Weights of a small GPT-style language model, trained from scratch on English Wikipedia: normalized queries and keys.
MLP neurons of a small language model. Each row is named by its layer, matrix (up: input weights) and neuron, and shows model dimensions 80-335. Each number is 500 + 50 x the weight over its row's rms, rounded and kept within 0 to 999. Numbers have three digits each.
After each neuron's rows, "fires on" lists the tokens most often at its 100 highest values on Wikipedia text that the model never trained on.

L6.up1062:495489510508467555486496537552465527463505501462505525464495343537436435531446476510489553358406520529417587419383478444510491575511552507538426457491496579506520588585421445536504509492515534579544535567507567537608479502566494504434542497527566488528516523587545502539524556513554422476445433573509618529412517449599451480432441499485475548529481523450584468450446495516536524513407503605509452532536490545467472488501475404545429531474603567511420551624537428538516441506462530437473549505495529440562561493451578462558555486469508511426506495394532524478487547371513488489456497466401465519570489552562457502552480450451499483498511459545618503547426550489450487468447473494453529570540510526519460546398507565513565392445489518516556512488490506453460580487546616
fires on: "of ", ": ", "\"", "some ", "as ", "all "

L6.up1266:467432564504569471494504479509461431529460438542466480582478526474490484555470435595447493596502509588455605539507470515436535465569573567394550475437545568461542582434556542511551557595559563487515479467473509584399498549505499546457523492594564511549544574568442511515402465418564486519523538517477549424409500482511429542527506632447545564451495514573542586524439513465400532457422587437568482467506499472615531590456482524544577506647490555506553529444453403472548506520479478524483529532390478477489504487506502497464597513482504477478545459484592553490506491583455476409569484549457473408514372593528535444544413496502598526563536503516493545554577454532523392509479481412465481550642511553520593533523462513541430453522493466593590518562456499547452507393490530
fires on: "L", "G", "F", "D", "R"

L6.up1558:472512502506475482502504547496551443496444476519483521469483531516543496580428441614575492492450495564449579508552426497493489511557467457540428503527570468524459462529483482444465512496450481509507555505551509428495475468506482494466524507522440511493544504407468516492557458532530494495497592451471617344513573502483408522570544479397459620528495511546513521451440469542554464453460539530543572554603511490456468563511532471536483550462484547548443566519484522426550522432505562524503429419469520558548475454559519534564591536540475547469406535586431463353447469505487514518549485508436461567502468549509518529445523643473479546540459474585492495561483476620412543486502464479446487495486578496460591474501438464481462509461463523492449489525514537550591596570503498
fires on: "=", "Th"

L6.up1223:481430520442619523508450409548434479578500497510536581476520481516491456466575592603434467555470424457474493639544483429597525499487538408414531528492495423509465593420584511513554544524501473466493450506622480620499434418498489439540468488600490479504469497472507380531479466562561567582438397575468455455462531486573472560419625530548478510517438512496467552488561528502586539486474429441478488543477484527545498512437470488445492545435510469560514489440518544580392491434514422440550492516497490540519460493542458537468468520372532485507483512428509425490462435423567472467516484493420548541562501470523493510413350502544508517430436617489428502534477506412516460515559474462539487494439446452448384521490438533452472506520468476473453466536449521603467515510465509
fires on: "\n", "finished ", "Fin", "n", "e", "ski"

L4.up1012:591549515450545547529521575525490496520508472507473448416437392438584472439544492469544565524605395471457510510528559502539532488547489465569471458513566452574523432546570471430600512545497470551526500584406544508549524563557462504535463424474563482533506401474476375482552476577547453534510441438565521604516452562540510495554495547465530437549550496501467568454452423513447448492477556459445534537588525522446572516516525498465542511509452464563544490483422499545447528536447545458437442577461571433487437523445524506452527517463530462531593515499568509429438469523419468502545495609471582605466527496423528473487548520475428526396501495506570452504518536485497541588483530473529527541575439534419502471543493463441490522525526513499402405454461493525509437625609424
fires on: "or ", "du", "& ", "and ", "com", "head "

L4.up1967:465433489520508518421416483509551564392390469565518498465552429480439468444471445485544466549539487438457488476469505478527451523432491509451593540456509435523500480536530500449532417666428426507471461527422528428557466506537554528518552488546556480469524454547559545492504467491550617589498575586528528540530446448535494591462438446529591507572553523454540562593514538560521458443529570546481467470531469342561493463514461493637392537485525551484422481513422465496448578519553514484394562533418616486465485554564491415495458535510476429499505451487405556474513463495563560576569615485537464458498447567480482562533517543588471481463480520507458482424484472606386508528576563508483501562485438460509491435544485446505498512441457560560460464521564585533507482496467484
fires on: "ch", "r", "and ", "to ", "n", ", "

L4.up1593:408492555488486470499527485502426557383509463468535520572543456503584508461524466501439494505423370518554569501438511562464446508535428542469512394389533562422517457505534505478471488575404458490479484513440514586451463438536502531548402577479554518450543537440456482632488505514513491451520508527413528491540532499527508537485513578441460520505584516491509415474609538589478514505502482547465589491438462526449508570467512487400455504504413503566540491526495516498402502512478568474464397524566471521498458537525578537522483452514539503436412530473489507539561572452556538393451498575358518473525425473513537517539474468524489481573558458520434482551509375454530551456472395572515454531539515480463502535416586516564539525476484503525480452508540418474484591480488543
fires on: "|", "| ", "of ", "which "

L4.up1462:531474602439485380536518496526488455533552423478522534425485544398572553558380429563470513491506519500548466503507440507487461505522479489453570498527475397441502564503399512468515645559545481504488489479512532463487479520416542492467495547552478534438459524482471498566501516539458469491509553489514466509560559443408508568540450444504429518501509565422422477511565524537500561557570415590430510477531552601486506473564419507484403472432460469438590449442458511470506504568572449471443531463522471552424457580477416494501588450555489539542560421427566510520506538493504464523459578539417537575538568524584426509575493530482428514551570566441529496544537494538506524452409504524490532539441652502435528539509487500483608506514506492491487470524528475502416532471533522
fires on: ", ", "\n", "and "

L4.up344:514525521584595566470525471537572466483585511463547545512509455592460487480564554546497509454491492623468532483563486530521480454528521521486431490504472488540503419446510379489438563467530439469485443445469455482472421474537385539462494444522614506457505526489490455490527458447487498431474512438438544526519501473480569504393466500538514524510411426518535389399459552520493501571460422460522398498510559491581483539512499526576383572425540522486519491542515516462541516487499436493465440458498479463532507512494500540525446515470467517452454458440567529590519577579443446481553472408506535460533535508427382669511495534502575533414588504420500592457399431588569490439510455606528508444513528473537450576419460475525449502507498441505518504521575531474483517502523403
fires on: "(", "of ", "from ", "| ", "such "

L6.up362:475449515399574469504487511500443450409488564482542489509527485502464490451471492539452452494522506461483463459480532456528507558571469508465584488517530535500599587496466549470455675522546567474563556512467454582411441556508475567553552486474626448515564453540585529530535416411456491484408368492606440464510475458535355419448543492515527432636499509553498466478542489492559507558471530393539541495411530542542509467531487481443521432433523456495468611483484512462524516550482462519594494529498531376491456523550571439488514457516504490575605549550546492478502429531511535497446537631521473505533510546512563546581516502555486436552519476416571604496458455518457484475414526472438548508541518524604468526616485496448493534543438548566509469508480594534511456555499471
fires on: "R", ",", "Pro"

L6.up478:425486585487444431533432501426450585382509505568444571481567515462486516491461424484494541476496442536480419428400581465511464440492516489488485540423500493485442559451470491510431481488494523483524463512528578501499426426541639439482441455504446383527547465574457421444552578450512520518527496515624447523519530549504543532525425581551455571502489536533421542554549433539549459439596464450500491526420547518499472585618547390487527445478514492449458548519467564507547458429602497463518458516438560530413586601544480498476533549593499585568525524440463512492555444517428394460491514504511528541526524440435421540479385508496579570545381463497506512447488491504491531429482477433567451456505411455476504529516505433584546333466477489505320493563515474451500549468557661
fires on: "| ", ": ", "; "

L4.up728:442503504448532492502455468508450535461576477514607532552410468451460446444515597478482589573549466497509516469494485453622537532586578573466491510549614543569425524549463435520531530489571603487484546469537427507469416497473452512550501531485523432535434559483551455527533575483452516492448480442517555559507427470435460461512497533504602582511618526578533425368566483351481517547473448480487509458493412459589505503440495531465489556500546452531438497484575515515575550501486419552522538590510496524520461450503522471540544495490471427592402597396492504519594506444593439524450540534464415553495524491447485501438448460494512596470486512526545479560474550454517561446527502588383435454478474550499479452492441536528571532480571648494475421475545531486458459482485580
fires on: ", ", "\n", "- ", "\n\n", "Florida ", "to "

L6.up1493:486503386481414536505422487492440476520520535583482550527473530571492486446594505611498477541472512455432489428438441564506521491574478494488487399486487475483550500580450519538480527611504555570521500543520535479457577511490451458450507464586449456484488569547482511517478460488518497424512534462568472433413515485534474480430417504552418593538522503511487491532485548466573453437622575404551553523504528511510530459443499477499441562502417444576643475502536474517497504482471523443546478483521496564526570511535389482561497462537553425466425586437522524515492515498486559445508530485439508550453541538508507576523414518518506520583531505549496447575409508620482578416562494434513529481500493423524545485467484469411506503448541481445475531549475444471452493525499493
fires on: "re", "Re"

L4.up1741:413490512455535535574436452578418461529505411539498519546464483521506522501550454469492508561426529588501460578490499532498480520508434539485442607534452519499536516479490396540515444566465477488501489467439554528389422500460541484441519544532578525549506393509446477415550562460443445470548527490522489565556574499462546469483536576512588453527488526501592540452532540474571512576437544561490564496459450459571578428454494468545513569459570535547443500466399487561489501569385483454532547528502541494495501478481458459381525510501481470511512651553537557587508562505506581517469411519550471565636594549556467522437487479539446434519533564387503495528485539511514534566467484509472412391455536404478536454581517478432525466492424528474457481503592436555420524584434484
fires on: "| ", ", ", "(", "; "

L6.up918:428498518571490484503503470473529480568466624495487453561482524549512474504528540523491532501537467530546558494401544448510517455447515566503434494562530544453540530505550535566538531504458549385497483571588370614493541554487460509418458486425506429543544460498570525513503500406447494401436563529373430450415586471527496466450560429559542467467512530479534417546497475422437472678520612574525425468510455570549508499425524436543550478474536585494469539539504536415470498500456503517439471498477448579510560495479452476396504437582566465468425549526479421507442503477499542421480499440480519491478546478517549459497471481460388464474519532578525543501471442476511467496473538489485476559487539474483549471402601481519544547469461499533533539506484450539504490463551490
fires on: "of ", "many ", "several "

L6.up268:462474489501450486529468459534528464416487490499531518511621480545503535538544445529479490493501400567595542455466530579539564427495567514515444491444488459474480571384476512557541445522578498524485542592504410518398438500475535505436525433570456529555501478503513520507531591509484610488553479446469411517585574488503498530498535543568484542550549491480456513513552466456518555544465518495505540499529495473459550522489462467498493496537500526515493515488523441522485521477365588474510594474562511495447525481598474512427516441553428578584487608504530530483474464461501506581523524435447613524558533496472524462470411433394559532474526493586454548471484486459465526483506546467542572494539430573405499470576468521519449366505456505587456551482487498437514471496447474
fires on: "| ", "; ", "\n", "described "

L6.up420:511363489421421449492546441559548638493481532408499540467508422509550488545426494560580478530494509565517547530538497511540479460462462481509555471580482534512477464500463542535468464554553533512608518432627571569569544383455553468444492432520504557545459512514524554498464464464483503387456514559447532470513479478443500583514402595520500468472479489524519458551546550492445521457529444515514481528507508533563452476496433578583573515432540571502493448612559408607587452445485485572489510501520552342531552453484482531555469441489464439535481537521589505600565572488481502375485578534541607507543546507392393471527565565499506493467472453456523448488510402596538402497516445541559571452482506585473582418513529531470464567510487472511534491476500471556509524395512464
fires on: ", ", "| ", "arm", "("

L6.up1249:461535420532480448410472465437552576535455493487569528487505505525500457455562553511519548496493444466548499579517419440479542530495521476527477534558489448505474439519472525509585437487476530499517526435601578397532488599487557450484450578527496542460516595509430560491453514455563463500526466342449499418491550458522508541413558526525546502456507499502473424500505566581439606474520431473410543541535466554567365487505510550561567579470452516527419446509529516430528466503534505483476465508400580548525477447532457577542514598481361554393505466480568495501515511489410512524460553450526515449517521469508565413507471475476472491499568465396435504502413478487481536475492547468550549512476432514604330496494530427503441506539469559430467477425467457505569588501524461
fires on: "St", "C", "on ", "st", "\n", "|"

L6.up1725:551459572469451549412519448491503464485517454444509512460407512472561465553494467468405400545493515474438502536463441562452537546580489515504616412452491432532500528447492484571430498495531577538595473653480458458508522494455495546513517483481559549540553523518487459451502492564453597500483485488578543456472493429477556407489411482379515512439438577622493428471422456526522451486556483487513554465564478510474433428493428474519322464496511414493498519542537620469465459454550412444376604456558509437423424625442455479503498441525503577542381540407548483494485513505527587486485540473453490514476561520472493503440409510517542581519539487541490513494534448551555428483495492538523463424454476530481488473475497505545508487452447503519568535549449532513453493504508528
fires on: "to ", "of ", "–", ", ", ": ", "since "

L4.up58:472533524454497508495466489443574518563486400503455480486554458501493497480523517432501537561503462543511413430509581451464507585501512487573557541464539524379462524545487483446473518500396441490512510491525414409399518522588518539484490501442558447477509387548521532574439465461520590520583481494450427425479520462505473496571462478569568410503559469512442564413481550522532355469430530477541506528521471432485484480602478478454494548489527530554518508566496525537528551476487525432524554523529471479492525485459553533578481557442505581615539450467478498555515426520506497455555410559390454571563552559514443485418577485514543457437474529458554451474577418434494466502589512503532439549509548454392519505488445519508580473585505512547443352543500480466445532449465488
fires on: ", ", "and ", "| ", "/", "of ", " "

L6.up1367:470480462540467454488560458528460468479519444553521536470537486410537537546510547485538582604471489518462585571548459541436450503518524618484472518548494560471541545434528486456552514523457485485437461486532549564399564470478494521461531573606485557511585532513478540515468430465512536501481427492481481547489516502534514534501454533425499519471454484469508496527576530549524522537492509565444519450581518526467540473553512538502508492451488449502547473460485435484438444524524469466530536554484515433527607469454591467518492499562485442488447424498463547482515565479425424594587484471516465540579517476478431474480489505523558430521505543499403478579438550569518554528501499470453528620550460468520637578529533480383484464525476450528476483544504582503484564506523509
fires on: "F", "K", "M", "B", "L"

L4.up239:454548487506549579521389524531478459499397456564514570488574424501451418455493495547489558566453494595545542410535447498511541524546490443559489509441500438581445462567455518437561516553531503459537556522494515404538556414512486431512506464553545503526477461491467525564507522496498443535504468433434393501488469468508437573508463484446530541479542452445574554557507545538555497419420499527538421590436549405394466517417471446549501528541511569447545512494489512493474459495467626531469508450506511432532490455473425540496584480520559544523426502480417485476483542578438478490458520414470552474432437548566460444461414449480420539506522463451505447515583535595481573552516533422488548549522440483511439463483427515456515565425560533470597441584508581591483564421458390
fires on: "and ", "Th", "v", "th", "n"

L6.up949:549455510479478490460523440565468522564501502482425468589443481558375524565456426506541425486608436462417523551455659527467475438528365540475533529470421482519537442526503442381520492486473498512371498464533501557530521429459433419503425426423411447437473564501405500466453476495489434598548481478506520469500556439534449511486449538577459432454515528565514498366557431461498453490496483475592518519520502428473479563528574474505534541490511515494503556528547570481458450498550449481479471475474491484543485541415565415478570525465500441514429489480502483471519490508581427474502531448489551537513449580524540497483545518613473490473537500461489545596463511462496575575500557454453429565536462493507613526459511416433473490479457524495589458446467497490432606543513493
fires on: ".", "==", "===", "|"

L4.up1413:625475552581542443472579532447509503445502508427452505549610465596509637483491531517554439512554431512498497453444559479471474485465479481550489409533504456404566518472442475473559523490450476490410498522522452485432527454478517464578393474440632472506516500523433512494537460420472440492407493507599440408507546444518435526514440552468504598510508430509440505316507540567506498543460516418548537515547520449516601457504409518508494585508408463524447484562469471523524465472532464510482577585477490441501517508428520528502439502472447483543565440529507466497571501536482519412533499536530434521545530518539503546451526527445516516479481484461590494464582483401478465439590441500490587577437488585476461463459575591543439554508535564517419501512498509358488567539507488
fires on: ", ", "| ", "-", "w"

L6.up1917:395505518569631482505493415460454407501369470531628509477519550505518435536567470426424484538447498503482463534598491494529544484455429493504421505422453536471554435515478495506557537571471560474449498560498479440482464513474459570533506586581463608465493492439437452416555445509455403548510536480438621460473488456529558469425489471488545473543496492519497420532401581472526479499536552525568427500523513532434572439561435481529479466551567569490386496464446547543458404595518545382482540576484463474497586502519553490490505467465502481631489517490550511576478527565557436436410541536463475549553511385529503552434432500520593444592439518440501458571580525517445470416506496449508532546523481479455489454517538511556482423547432494430518415433471534480496513486529596
fires on: "a ", "- ", "as ", ": ", "(", ", "

L4.up1648:457505615483407401520502425488585515462486520550458462486535485561489541484620401423463491467442535512451616444513451535448524544479571517472478493405556486436508435511544434481535564531557542439538500497498385429594429526580392571464631458499464442534572542456523534483426526538492453522483424505504455540553453552434530420492531534498468597403519414422427390505538542615530597482449458524507474487508546407520495493521500495494501491516543496452526456528443450412572462421457502474437510468466499522530549523467599522555460430457458433447499516423446503599486529462458495546469476583517515421469426469498472492587455522452490509497507422435555456529345541455466532452453595542413546538571510568459447487527430531572558439485508455592535489528576585431532487531490534
fires on: "m", "| ", ": ", "in ", "- ", "as "

L4.up1995:489512396423449453524403584473450442466468406444512461487500352490566585459515397513472450534471484567444452480457459491510481370490501594651532506502522477486483500488428508537569491512542494629500413482489504447438442613493527463549497464606532524506579432557463460473404423576558575550564412449512448537453658498537496515532567458526493406487499512551440530473577543540488623458510511526437523574511462488388462577467653551436472535538502574435544495530509553499555563532589507539561440489537501520506445583483546489451503503456481469525570524536585608475539498540557418566576539479487448558496527516511441492531559370517539529469534418480520581413535498476471396419549491478549528597511451463460517544446515469507443460496475497496490502563448429423463564506509518
fires on: "with ", "| ", "\n", "ed", "ad", "and "

L6.up1232:490534519425548577490416563526432453580555438511508408512431513464484533460382570508448537544391530422463456501476549526516556523488623574520536468544589457509411577532453494583502575483446488482514495464600521482507559530556521453568502565424533524392398548441476559550597492517449551529521513574479511565459537500451438478488512537525506557548459571537379505495530569509534567427614516455531431542530527554530498493448452470472470478536473495502578455620559461433470482542539466459518408491527468593504491551516492466470548493541458430483470485565486543524554540448445478439575493528566519503447471515520444493542483487477472478509533512441450594511540552477527526498435431464489423570541539433471461535586505564426524541569481523506480477455481498630464597523402425
fires on: "re", "di", "modi", "\n"

L6.up1203:363485488545392518528477454488422413490462383496529470526436485498443437472479483499533551446524440565553493462575659429562364542496501523473441462405509588492386446467491564511459525454475536526579512530439451550477466479365491506538502584427452614504533461452505398393461521494485502527545508487477492522491546499594446495566568466428551579423548425494560476486495453547521528477496409433444501402506383432572552500464455576490459540408442509559507490555490429391505572540627435471476524545561512615467488530461483511540454538436550564477491459457514478498495522473518485416461550547493575511511430461493469526497558466489413491508471548494479477550476567511547575628488491509508455457483470512506453442521524445489509505442514495479501459461521443524510532478484532
fires on: "| ", "in ", "of ", "– "

L6.up121:532593448519514449496539416484567468553514460561449579496433434536610564489498475389565473486520477462593482588477480653526450461521481498473480451473553373398473596415445527460453443498506525548478444510477471430458494480520492516497484430470565454526482488471487572537480584488489413565568383366463454516535483436483567513405525439512588535518459578493441516490434413519559491533531548561482518555504516545502564589459476566460538585443543518422549471443400423446492522561548507389577561495518416504304523468494478418518596528497428571477483433443526544399518469543544495492514489588536478511602462554440481440491413609503451614493478525455423422572381518579527540456456525543460517508502520420485506491462486485494534473523559500510438460536464462480507510495500564
fires on: ". ", ", ", "the ", "of ", "."

L4.up447:485465438580484583476445475480497493482463489449441550464517572457567601552556482455489449535511573525488544563533456518428670463566556523449601494541442495560474556513477521562518579516518493592605527479533442490419504499572491452507483480563544546540524521455433507496485440537498499531561460504531445458517567513512450504525500442452526557584483501494491518482485465494568469497498469573499459491519547560519526444496580514489547524515474570497413504515480467547492456442426485448484475523432450533494599534497523549501535527597504434402475552502507497468449469506455510476481460434493444458475459571476492493497509432508459499559489547626510505534551544478547504422506504378447487518526634621488433511454412460496475489419522588436439462520516451617554370458413498
fires on: "- ", "f", "st", "'", "d"

L4.up2014:449580443425539425595445526453478496518537480484462579526524446500492397476444478480520542516426393475488471425446503581589553474483411548492439533546518537529504440534535508505482452484567629495450415574635513541492513545467520553435483371518431477577568490489536507491566566557376465438437531558459624571463470516510492506497431496466582574492595569539507532532481473493509506591545500481547586499560545433576498422409500527554570516485493585489447594545524497490463560492566516531554554511505442554476424496484461551548450489543447480470499460452571498539449517501445478440438494551453473511483459530415430495499559507517460652489485508517506527627486497416507550597533441482512519431512462518514622521458587556532439477416451449608505494565571395589594611452529472
fires on: "of ", "for ", "United", "ing ", "footballer", "Town "

L6.up1360:558474531438486558454446452515572519517574441450459538438568392500515512487514457572438482572433529384571585539504559568510458529613451438493515527539550481450507500454584422469482515545431526541470501430507495506604449477539513464440539442491556507455497506520484506564458411491446420487515419492474517620404499469530447351449437623573535418471493540520499531535460549556463511528546436460441534558599500609556436567549464532504411482430602513439511492550455496565404371517491450567470470475448592481507601535512519455601490471455462499469503515465512459425558518525509568432478593459483472541551481520485469528503506423576529571494569530540498552542546513486507502357523469536574472498555464461453532493480447442475526506455522469651568511438585413468577464491539586
fires on: "of ", "| ", ". ", "for ", "all ", "\n\n"

L4.up1736:560425424607527525501428533488477502525478439428469517539541561532489560466506498532497547566500463549482443408595456500498538521545474527545512429519455439542470505432476405510396513487605547434410557504428537448433525484469497436525534560477461519542492465609432521515441519434559470457469460495495439440515440575513445479509559543502553516548530458523431487546553463493464508459486631476499493468575472467502496417510560586521525530463454487458438507477527516601491450417533516422434511509449458591532500562526597471489541528428476525443490490524586561531490526533518593592518547471473586428522412484412395526494488481549553453473487560537485521492486462465522508480525609444604433536503496511490504434460464449441413482491488585433432468479445491472475577508413521
fires on: "'", "d", "ed", "und", "vi", "ab"

L6.up866:430564429456442529478474474540468356526446482590455504446418525478593405512497516594378424470542483518597575535469507530546485477552454561576583498529591564483539463481511590512532495537440482501475523621524534491565536470468568429527563468476440536512535519465459494593512494447478427523452533642594563534599462501441603487497491561500533421507540527474474577512440549550491411457538440431471494470469519408493542571511505501501460522406393548471535454563462490492433457533498516548576425517446523416520544546488404488530478473687487485410510417526557474537456513501495569479558479548567582457380568575518570576530537523479535529574451529453501534465423502556495541477474467503557466410458523432494527519563429518483473540504424518511573440528458496538527467465485571
fires on: "to ", "not ", "of "

L4.up66:537567523472564457546575458478486520495582428443504467544570479554548422458519467500533489524441536544588461511479495520566458523484499547536441495453503561497519559453494518390534513439528629520471510503516512498534553447532540505523451451530525413456420512519543493549523496476474509490422494500469552552536507501548484489486440509531545552552492484487468548450456521417473549545493532526407572593477523466554442495522450438458471508456538479579438405530432502580511511469538491504433429464481477590421395565521499424475427532543486509459493552498441453475543435510569448560577501514525438609490603482516553523440518571498492481514536556551557547449478512425502470437543499502481585497552496567562491501520446479506501496548508452566469599459658495573451559475546564
fires on: "|", "career", "|---|---|---|---|---|", "|---|---|---|---|"

L6.up21:531476554446467519564560462554485523479470489513511550490575490477534530517538505575492537510505426540505509460605547498409536472576479497469507519510522578524537424468541512481562534434485486476494563583541523539496528467521466481552410478498417413557520456504487471496486570473566464424532576494461492502563443597485502470571559550521548563475509529582533534494441455505573387511561409460442502598501556456552474393420464540434514467496521493535496544564485477446522399552520476519426536467425507435494483637573363533602553529529431558535569514505474475576541489443498503499448459583530411597515435540484427514549397546439519550434463490523430481519484475446463417512530513470477498406492482500445561513396540517531506528499453573493516426666570534512459490633534495
fires on: "| ", ", ", "}, ", "tic "

L6.up193:499569534514419535529376411564503542471469487503532569437473515445420535517463439459455360482543547506475549534559553450401429424524519459495496419515526480518585462569564512457474454446390553466413492458487491519528476507452440422459420580550534528500467535569541561440458570496453522487551483469366504514548405442481545453595528557435426439407502553472529430550472468578466434492520520487477507538533467545490513473407435430537456544573544536508597509525547562441517605451534550489457534560534503538460476518513398479501525512474502492514458517460548538442544497525483478464567474489508494490419482589484518493469493449489601485505417524647575444440496570493527463513488447421500473524496647531536517432505484482483564537476539523516519495584538569550520548517548481
fires on: "to ", "of ", "ed ", "ing ", "| "

L4.up738:480512427506600547492509469512521463506526492499509534590581500526529490419490459480449404497456460543492472454493465493428515496455575482525567577498485405445582447544448530432526449489470572432439475506499598503597444485458532473543520514519509481460538563488548459538518507506529511518514460455546563554501574529495534516465509519568537477598469524515470454509506530519591520512430480434589558568488537611549503631471492469459491420453585517499443478519536499534518455522580512497493417498558528380409552552528496528512489357437529462451516498555484527469612525511547473486548419541573485486570509493515476435519470487506552466567560495496469470422524469483493479428458529402467465455594514516505514474661393434492551562535469528551450573462397528442506546501433520
fires on: ".", "and ", "while "

L4.up639:525437471426456568449482569563601458526473478493548620554498549553486578439483582553457527420434361534450522503522504521523580509482474497491547510445532570543554499501431505433438579574501488480527457437573383604559517510515473485503502486583498503434524583636530460549492514519491540503469493479426545479449548519465429486479424455617483520464546567467527488498591478478499493451474535519483535426510458507490467510525577570470462544415474434398543499525483517448501483512559529521463542445506466472466436419506563415487524412416470466415535530576473540411377513616527463491386437465486582519548470358459522555411572507531499499528500547499521481498508451497505444501464546443479534421516490529437497542577532566460456427487485532463430470469519464477480458514509465
fires on: "as ", "19", "as", "š", "X", "NRH"

L4.up759:513439458437519534452439525470573471440552493493420440442475432435522546498501485440435542424486497477544506438454574552445447522512539511555470441439440518498496504558581554424548519479523558437510464493489484524479596460463474466515535496588514427486543467524444551660430461495436412546529503595588519500424481533591582520430445462423486525489562559473544460545500552586499597584556457484514529483501598527512503535494509512503457514550511549488479521517465589456492467574458435494548502549448543449438536480470488535507535558522537449504504455529449479565572482539501520404535436479539511496563489578527474440592556452476374433468506523540506495495524443446490517378532502626554570451546480440590495530494523454538526481378427490431583577426374452453481516531453551
fires on: "and ", "% ", "st", ", ", "\", "

L4.up54:506558596498518485500501528498512564453639438399442474535516496518558453487518544473568467430551364522450486501447487576510444409447480524520551447498441471510604589502546389455490469498560482455538469447547432549546552429555426506432474548452532503561448496602462549493503446521475519470614565553427506489528523502439507569559500464453526467458574588432531560547544572576570550481565392512544505526553513518403501523457511542469439501447517471466546546611521570551503433508611518504512555503520470477495593508475470451556433473494535465523458537509499404506593392523531491427507485498470489529437498533553538524583527554471517476547560456535555473542425516483514503415497479500471499493432530508499541493590563423463453560487466492526458373456461535544457573531494524
fires on: "==", "(", "|", ", ", "\n", "and "

L4.up552:533567463449574544497553434432436553471503435518502415501551493441484468495641500468463472509434459520451576536531549514482488578460512504510542479463510516490452435507456480459469499530448450542488442419516497488630473453474584525593556408488481511621517563512452534543442439510518461562465550518596477480482517523501513494567457500521482493499506568456509517456465464485423466522455510476573485580658461530448514505494563593520551471547457382567520507496568445491482493468481478479463567559524471406512479532495555548422549520446605436471452578540597485424498534504464603386456493492456531595509479519462420535585551559429508586467460419527494443535475447477460508459449489475535462526434572597511539450420436447512474468517466503422468455416549490512577544496492577
fires on: "\"", "and ", "& ", "[", "(", ", "

L6.up1508:505457465524532533438444515394489491416428409558577520451419437474553489444497578619511452527440509501538545523481546445439485535521503423466512487498503466497514541489515480507445565530473509532524535603509519454469535409494528480535522502493416455544474531543508520477452478453475562551483512375431474575475454536445609529491589528548501529508620432488547569601482522495470480521505507448461484446567585456438428503547526537532393547537525525494505487459517395484594479571462491474562465606461517482454634485459507456500548518623574504496474517498459526516499581530563565453573508502445472476459557506481451433491483476518500525472520459432452533491528550520477477469460364508483593536406468441529562518585467532532518457482482543489491555542557477473474548433502489
fires on: "of ", "to ", "ut", "et", "int"

L6.up2045:519398476496455483483504563424492525387479433514490559473505507491544515500479431522490445464531559394467462511450436484496529572514524427542453553442445422474532491497432638488540452479498459529497534472526465441444527553522492523530442505465515601467559529573493546450459458505460521551528515491470437353534500488558522504437534499536511496492476506442486597516503425408583533527522547437484458497534462536510632461436527494607534580505408519520545541609469489490541496454539471475577467581460518532466555439501459474544493439521508471507478478509499513500500496591492503527511462448446495549439463513538485570495430564472486520386530571458334533519510550618538506485523405478608473532467452509431506504596608534438409574445429452422559548518541517486451602483494520
fires on: "dis", "ex", "en", "re", "Dis"

L4.up1795:400451575439429450580496463466452535533554489435467554540489448478510470444533535495502464608491430473479508567540574451411530443448473505534513647346460539519429490471497574488499511569502537412532523548607540500464440560493544619492547500543552444431509411474512539488517592561493448501497554535445527471457508515520570505370394492525539472561627476421454513492552636506471484510392491505542551470460520512493476577541534428493480379497534493578463482515500540470556523496543563448544508475464492449465439575548633554486527535493502468515578463523428588471527453500614444501570455472555516404502545485481445470491513514508470392540497493440496462483544447459376512459543478437510449479463497518529484556516444482550473526490463463515439516461489436448488470509552543
fires on: "; ", "against ", "with ", "and ", "/ "

L6.up2019:523580512460493528505504496443514481522500546455495565517499502483462584417558505521479465478419466504523466446525510521446502494474584484460421486487576454499481448438552455419505523469444571439511500446536412510531437601398458542425477491451544384508579449560514459471415492452410440569556592622510464519489520589463479424524460534490588566492472463482512476458462490378545365457491428524542460493477524430461482431488510509506450456433449537529515503540387575477461446450524511476604518526528466464492502569506570520564489518534448475597493489485517565526541507436505545503479461534529528469460490458483557507508567508504516540329551567426470666445477434442478484468600575546465475509432407548509512495536535553463466480465560466547521464594475523435508571521563448
fires on: "| "